From a checkpoint of a small transformer trained on Wikipedia.
Size: 13 layers, 4 heads of 64, 11M parameters.
Architecture: rotary positions, no biases in attention or MLP, untied embeddings, normalized queries and keys, capped logits.
Training: a variant of Muon for these matrices, 277M tokens, 4221 steps.
MLP neurons of a small language model. Each row is named by its layer, matrix (up: input weights; down: output weights) and neuron, and shows model dimensions 112-207. Each number is 128 + 24 x the weight over its row's rms, rounded and kept within 0 to 255.
Before each neuron's rows, "fires after" lists the tokens most often just before its 100 highest values on Wikipedia text that the model never trained on. A number after a token or word is its count.

fires after: " (" 13, "-" 10, " p" 9, " a" 7, " n" 6, " \"" 5
L5.up266 [158  97 115 154 139 135 105  76 132 156 122 127 120 122 140 133 148 129 137  91 110 160 104 145 134 125 155 189 168 145 117 115  98 147 147 129 140  66 133 142 128 168 103 123  90 168 148 160 138  90 119  71 115 115 123 100 126 126 137 111 102 167 132  95 135 140 116 138  93 154 126 124 133 119 114 127  99  71 128  88  94 125 125 171 141 147 147 158 110 126 128 169 112 125 152 157]
L5.down266 [149 116 109 158 126 155 101 110 129 106 122 164 116 135 140  95  91 145 136 141 152 146 128 147 137  87 109 166  95 111 161 104 134 138 151 135 156 122 102 146 109 135 128 156 126 103 143 123 143 124 143 148 166 123 116 133 139  94 112 147 142  97 118  58 170 174 149 132 105 129  95 173  69 127 139 145 102 158 129 133 149 124 140 126 106 129 136 126 100 155 137 124 120 126  70 176]

fires after: " L" 33, " X" 12, " Le" 8, " J" 6, "e" 6, " N" 6
L5.up422 [131  92 110 141 127 115 130 107 152 152 105 119 146 141 111 129 158 140 129 139 129 136 133 154 146 184 116  97 104 125 118  94  68 120 102 123 171 125 143 128 163 108 125 137  77 138 102  84 137 159 147 141 115 125 115 130 149 128 168 101 125  97 118 128 126 145  97 102 109 101 152 136 147 103 109  85 141  94 143 138 126 117 121 102 163 141 112 145 159 125 167  92 123 135 101 133]
L5.down422 [ 86 181 114 167 103 124 136 128 162 106 151 152  53 101 150 128 173 129 153 178 100 145 115 126 125 117 163 132 108 110 165 153 136 125 135 141 127 147 138 117 131 134 121 151 132 110 129 114 171 106 153 168  98 122 132 157 171 105 115 172 120 136 119 132 151 108 150 130 125 112 167 133 133 145 122 138 128 103 138 137 135 122 120 117 152  89 111 146  77 109 148 137 157 135 122 133]

fires after: " P" 12, " N" 11, " B" 11, " L" 8, " H" 7, " X" 5
L5.up1 [140 139 110 171 138 124 154 156 150 102 136 127 113 121 120 120 156 136 152 130  91 124 116 134 145 183 127  96 137 183 134 120 138 132 107 130 121  87 168 104 167 135 150 146 129 115 102 119 122 125 141 119 125 156 155 106 100 132 127 143 116 120 108 143 161 188 129 121  50 102 130 151 145 109  78  56 132 127 167 151 134 119 116 128 130 132 100 143 126 144 169 122 112 127  99 141]
L5.down1 [126 129 147 117 142 139 124 142 109 147 186 147  98 117 127 159 118 145 148  83 137 105 150 136 142 112  94 120 135  88 147 154 161 150 116 105 119 137 155 153 137 144 172  75 151 119 138 116 118 193 128 123 135 110 125 115 160 127 141 160 167  96 141 130 138  96 139 146 133 128  90 182 122 130 161 132  96 134  98 117  69 133  95 119 132  78 140 102 106 109 145 134 131 128 128 130]

fires after: " |" 29, "–" 13, "," 5, " of" 5, "9" 4, ";" 4
L9.up1004 [131 117 118 148 125 154  99  80 111 115 138  90 123 142 154 108 134 158 219 136 117 134 161 119 111 138 139 117 176 102 166  92 126 171 112  92 140 102 156 137 153 117  92 168 112  96 110 137 143 144 149 112 140 133 145  96 105 133 112 151 125 135  92 153 121 122 148 100 125  87 162 109 136 108 101 127 111  78 114 108 160 137 127 136 138 141 105 127 187 154 177 109 130  99 106 135]
L9.down1004 [111 159  99 138 124 138 126 104 136 108 128 127 106  89 140 116 116 116 121 124 126 124 139 144 171 158 126 155  96 100 124  75 136  80 109 134 165 113  95 138 143 130 132 135 140 134 130 139 126 124 149 150 136 101  87 138 146 148 149 161 116 133 116 136 163 133 133 133 149 123 147 171 135 144 114 158 142 131 165  73 136 166  95 104 184 159 128 100 151 150 113 132 152 139 113 122]

fires after: "\n" 46, " |\n" 7, " con" 6, " cont" 4, ")\n" 4
L9.up4 [139 110 116 113 112 122 106 149 128 134 117  97 131 118 118 115 139  81 113 144  99 107 122  97 135  80 118  81 137 113 123 162  89 142 145 132 125 132  91 131 115 107 147 113  99 138 123 119 118 103  88 192 124 111 103 123 122 104 139 139 115 131 146 105 121  89 169 100 157  91 138 144 115 112 109 154  92  99 115 112 141 146 115 177 153 119 107 141  95 144 116 124 105 164 109 120]
L9.down4 [114 106  93 138 132 114 127 153 135 118 145  85 126 141 200 153 128  99 131 138 122 124 126 145 123 132 134 139 119 126 122 135 118 118 108 114 120 158 162 196 157 147 158 118 114 181 110 134 154 119 128 117  98 109 107  84  83 120 137 108 126 106 113 116  91 139 134 141 141  99 138 113 135 127 144 102 170  97 123 109 164 109 133 127 165 145 146 178 140 153 138 146 105 133  91 150]

fires after: " S" 14, " s" 11, "or" 9, " song" 7, "as" 5, " mon" 5
L2.up676 [110 155 143 142 116  82 178 104 121 132 118  95 145 114  96 146 176 134 110 132  78 149 138 187 112 142 165 149 135 116 127 135 105 146  82 132 118 175 100 166 172 165  96 131 115 150 114 192 148 115  90 109 136 122 101 133 113 138 125 116 167 138 121 111 118  80 131 120 136 125 132 150 135 111 132  99 142  97 101 119 145 161 115 120  96  88 156 131  89 137 157 109 142 114 131 147]
L2.down676 [141 144 149 126 145 153 124 118 136 112 146 136 112 113 136 118 131 161  97 127 150  93 148 163 108 150 135 113  95 157  90 119 164 177 161 144 123 135 179 162 117 104 130 169 148 133 154 148  90 166 132 118 115 116 102  92 121 115 122 135 150 112 152 148 111 137 103 121 136 149 115 105 157 124  94 116 119  95 114 140 138 121 100 150 111 167 136 166 114 126 130 172 112  90 103 137]

fires after: " S" 44, " K" 15, "ual" 7, " s" 6, "ert" 5
L4.up575 [137 139 122  95 102 110 148 160 114 108 171 147 152  93 156 138 106 153  87 125 118 100 114 119 104 158 145 144 173 151 102 134  83  99  89 124  86 142 102 137 145 179 159 119  97 157 122 106  83 109 128 106  93 122 155 125 122 148  66 100 135 108 152  90 119 135  96 125  82 127 103 146 174 122 135 113 123 143 140 100  78  76  80 143 131  83 118 153 139 118 113 141 129 111 113 162]
L4.down575 [134 125  98 155 146 145  91  99  93  95 131 130 134 138 155 147 138  87 100 149 136 112 137 112  77 148 110 117 120  80  78 157 160  98 172 113  99 159 107 137 113 141 163 137 109 102 163 132 131 154 142 121 110 130  89 113 144 118 156 153 175  75 144  61 116 132  97  95 103 112 147  86 124 131 178  99 110 181 123 149 128 168 132 133 108 168 116  61 126 116 130 120 122 105 127  78]

fires after: " P" 12, " p" 11, " L" 10, " H" 8, " comp" 7, " M" 5
L5.up815 [172 146 125 154 109 153 150 135 117 135 122 147 117 123 115 102 155 126 108 176  93 132  83  88 161 149 158 125 170 157 150 151 122 107 139 145 104  96 135 119 154 144 133 103 149 165 116 103  97 134 135  95  98 103 159  92 147 158 132 118 142  98 145 129 151  97 115 131 136 140 138 100 126 132 150 145 169 150 136 108 150 108 121 147 102 127 125 141 128 137 101  90 115 140 128 160]
L5.down815 [ 97 128 134 128  78 105 127 148 151 118  71 147 150 144 108 141 115 141  81 135  96 162 146 100 111  90 100 173 167 101 104 129 146 113 120 111  99 109 121 172 110 115 153 183 144 110 157 140 166 152 101 138  86 142 121 144 147 157 132 139 152 118 121 100 111  99 116 106 150 169 148 135 117 157 133  90 117 137 127 173 104 161 128 130 123 105 128 148 119 123 111 129 165 166 124 105]

fires after: " M" 44, " m" 11, "ue" 8, " J" 7, "M" 6, " K" 6
L4.up910 [110 144 103 126 127 158 126 111  89 150  92 114 123 159 146 105 146 134 139 140 109 144 126 165 161 160 144 114 129 105 153 140  98 158  98 132 151 151 133 128 111 132  92  70  86 107 169 105 114 105 113 162 151  98 144 142 163 165  84 134 133 157 110  99 161 153 122 141 146 121 155 150 173 140 128  98 137 130 141  87 141 123 112 118 152 155  90  89 137 146 134  59 120 133 141 114]
L4.down910 [207 113 144 135 131 153 141 134 122 155 147 160 151 136 144 119 177 104 118 175 115 170 127 108 101 131 154 166 160 161 129 129  95 116 131 123 111 138 137 108 118 146 149 111  94 139 134 130 144 181 118 116 122 117  90 133 120 173 120 144 119 139  84 139 143 156 130 111 139 140 133  91 125 131 136 157 110 131  90 170 122 109 167 149 111 122  98 133 142 117  85 146 137 141 111  85]

fires after: " " 22, " p" 15, " P" 6, " pro" 5, " sur" 5, "p" 5
L7.up635 [166 128 125 127 114 148 135 107 134 114 127 141 161 116 126 127 175 128 149 136 121 137 156 127 131 135 109  84 146 113 142 174 120 112 111 115  88 149 122 143 142 137  98 112  92 152 163 115  95 132 157 124 150 131 161 123 151 153 106  78 121 117 162 116 114  85 130 125 158 138 166 111 115 139  95 157 198 138 121 111 161 148 170 135 139  76 142 139 204 123 145 109 132 106 118 156]
L7.down635 [127 136 117 159 115 148  70 146 133 118 164 116 137 104 123 122 135 116 160  98 177 138 114 112 138 130 146 146 166  95 149 140 172 144 174 152  80 140 141 129 149 132  99 120 120 128 117 135 121  98 105 109 129 135 149 103 144 128 122 110 109 164 143 103 115 135 134 116 154 153 169 181 154 130 129  98 124  58 134  90 108  98 106 136 134 117 103  92 106 120 118  88 123 124  93 116]

fires after: " K" 58, " |" 8, " H" 4
L2.up573 [164 138 129 154 139 106 100 108 138 134 142 105 119 174 165 123 116 142 137 176 153 124 162 159  96 150 173 164 134  92 124 126 144 146 130 102 126 113 126 105 154 192  99 163 136 118 157 164 125 111 150 120 139 162 105 143 148 159 139 192 116 123 136  93 206 106 145 143 152  70 128 124 172 110 134 141 132 140 125 101 136 106 111 155 150 133 104  91 144 139 129  99 149 120 112 130]
L2.down573 [149 144 127 148 123 144 168 145 127 115 169 144  68 105 128 137  86 127 100 119 148  98 117 141 101 134 146 120 117 152 180 144 116 127 149 134 139 127 124 112 119 111 121 165 118 137 118 129 143 104 131 116  64  76 114 167 134 131 128 134  86 135  90 125 132 126 114 142 124 131 138 127 138 127 158 103 147 107 122 132 126 126 100 133 177 126 104 169 124 122 137  88 158  98 130 129]

fires after: " |" 15, " s" 9, "-" 9, " S" 7, " (" 6, "|" 5
L10.up139 [ 85 129 114 146 119 191 148 114 123 103 123  92 136  82  89 167 127 102 115 111 107 112 140 156 102 127 147 174 160 160 113 112 102 145 135 149 155 141 118 177  95 141 116  99 118 141 123 140 119 152 144  79 126 134 180 110 108 137  94 115 146 150 151 107 145 131 144 109 115 155  97 157 158 100 132 128 155 117 136 126 108 143 116 129 118 158 174 145 135 120 126 138 157 174 119 127]
L10.down139 [161 131 127 112 130  95 130 122 102 107  82 121 108 131 173 139 128 137 136  99 144  95 104 140  76 134 136 110 118 130  76 139 141 107 122  96 115 128 121 137  99 156 155  99 117 118 124 126 135  81 130 111 119  79 126 139 118 149 126 109 154 114 111 124 164 140  85 143 104 144 137 123 110 157 126 140  67 125 171 122 130 140 123  72 117 162  99 123 136 135 116 143 131 104 147 132]

fires after: " F" 31, " s" 12, " f" 10, " S" 7, " sp" 5, "," 4
L2.up284 [144 138 116 136 127 159 179 135 169 124 129 132 170 115 132 131  86 126 174 105 115 144 109 191 124  95 141 127  96 148 120 108 143 147 112 105 141 109 133 151 152 145 123 121 122 133 139 140 190 138 100 162 141 104 143  87  81 130 143 108 149 119 122 153  91 121 167 132 104 175 148 178 152  98  95 105 162 122 121 149 114 147  93 169 176 166 165 132 112  86 155 114 108 145 132  96]
L2.down284 [164  98 132 149 158 140 164 144 177  87 142 134 150 117 127 106 129 112 108 113 149  65  80 126 107 126 118 138 116 149 135 150 123 142 128 134 130 116 109 159 178 127 102 142 111  96 122 153 121  82 124 122  91 131 142 171  89 176 129 118 101 152 131 140 131 159 140 145 110 161 129 120 149 120 125 131 155 131 132 135 140 131  98 135 140 220 109 125 125  88 141 118 117 116 107 124]

fires after: " N" 21, " L" 21, " n" 16, " l" 7, "ation" 6
L4.up367 [142 102 133 145 127 133 132 135 117  85 113  83 184 151 150 146 122 108 136  91 137 121 107 132 159 139 156 125 145 150 131 106 116 146 132 100 167 120 131 155 147 105 101 137 115 126 125  98 152  76 150  83 120 104 152  79 110  80 142 140 121  89 158 158 128 146 124 125 110 147 116 179 161 153 117  96 145  90 146 136  97 134 143 131 119 143 132 128 161 127 196 141 130 126 117  93]
L4.down367 [165 136 123 114 119 107 100  86 102 101 123  83  93 150 134 107 101  78  74  95 133  98 100 127 134 151 135 113 128 126 143 151  96 128 144 128 104 130 128 129 166 105  89 137 116 128 139 162 144 106 159 107 134 106 115 139 112 109  59 131 135 172 142 105 155 109 128 144 151 147 122 161 175 121 116 131 118 131 146 123 119 111 138 121  99 120 119 114 142 148 123 120 170  70 143 108]

fires after: " N" 23, " H" 9, " S" 8, " K" 8, " P" 5, "ol" 4
L5.up791 [118 121  57 178 119 150 133 127 158 148 137 122 162 100 130 164 155 126 129 145 121 135 144 102 157 142 126 156 100 164 178 153 127 145 131 142 119 143 138 162 138 139 107 154 115 148  84 112 189 117 145 117 169 114 112 127 102 151 111 135  68 149  92  90 169 160 128 117 110 148 146  90 135 156 102 113 115 111 139 109 157  98 147 153 134 152 105 163 112  97 152 120 143 163  95 139]
L5.down791 [152 127 151 154 106 120 131 113 158 134 111 188  55 148 140 172 128 111 138 136 155 133 145 131 121 130 139 146 104 107 140 128 150 144 152 132  79 112 117  85  91 117 132 147 130 130 149 133 141 123 132 109 132 114 140 146 131 170 140 130 153 122 137 123 115 172 131 154 104 102 119 121 143 158 138 148 103 151  80  91  71  83 143 156 126 134 136 112 107 154  67  98 132  94 137 117]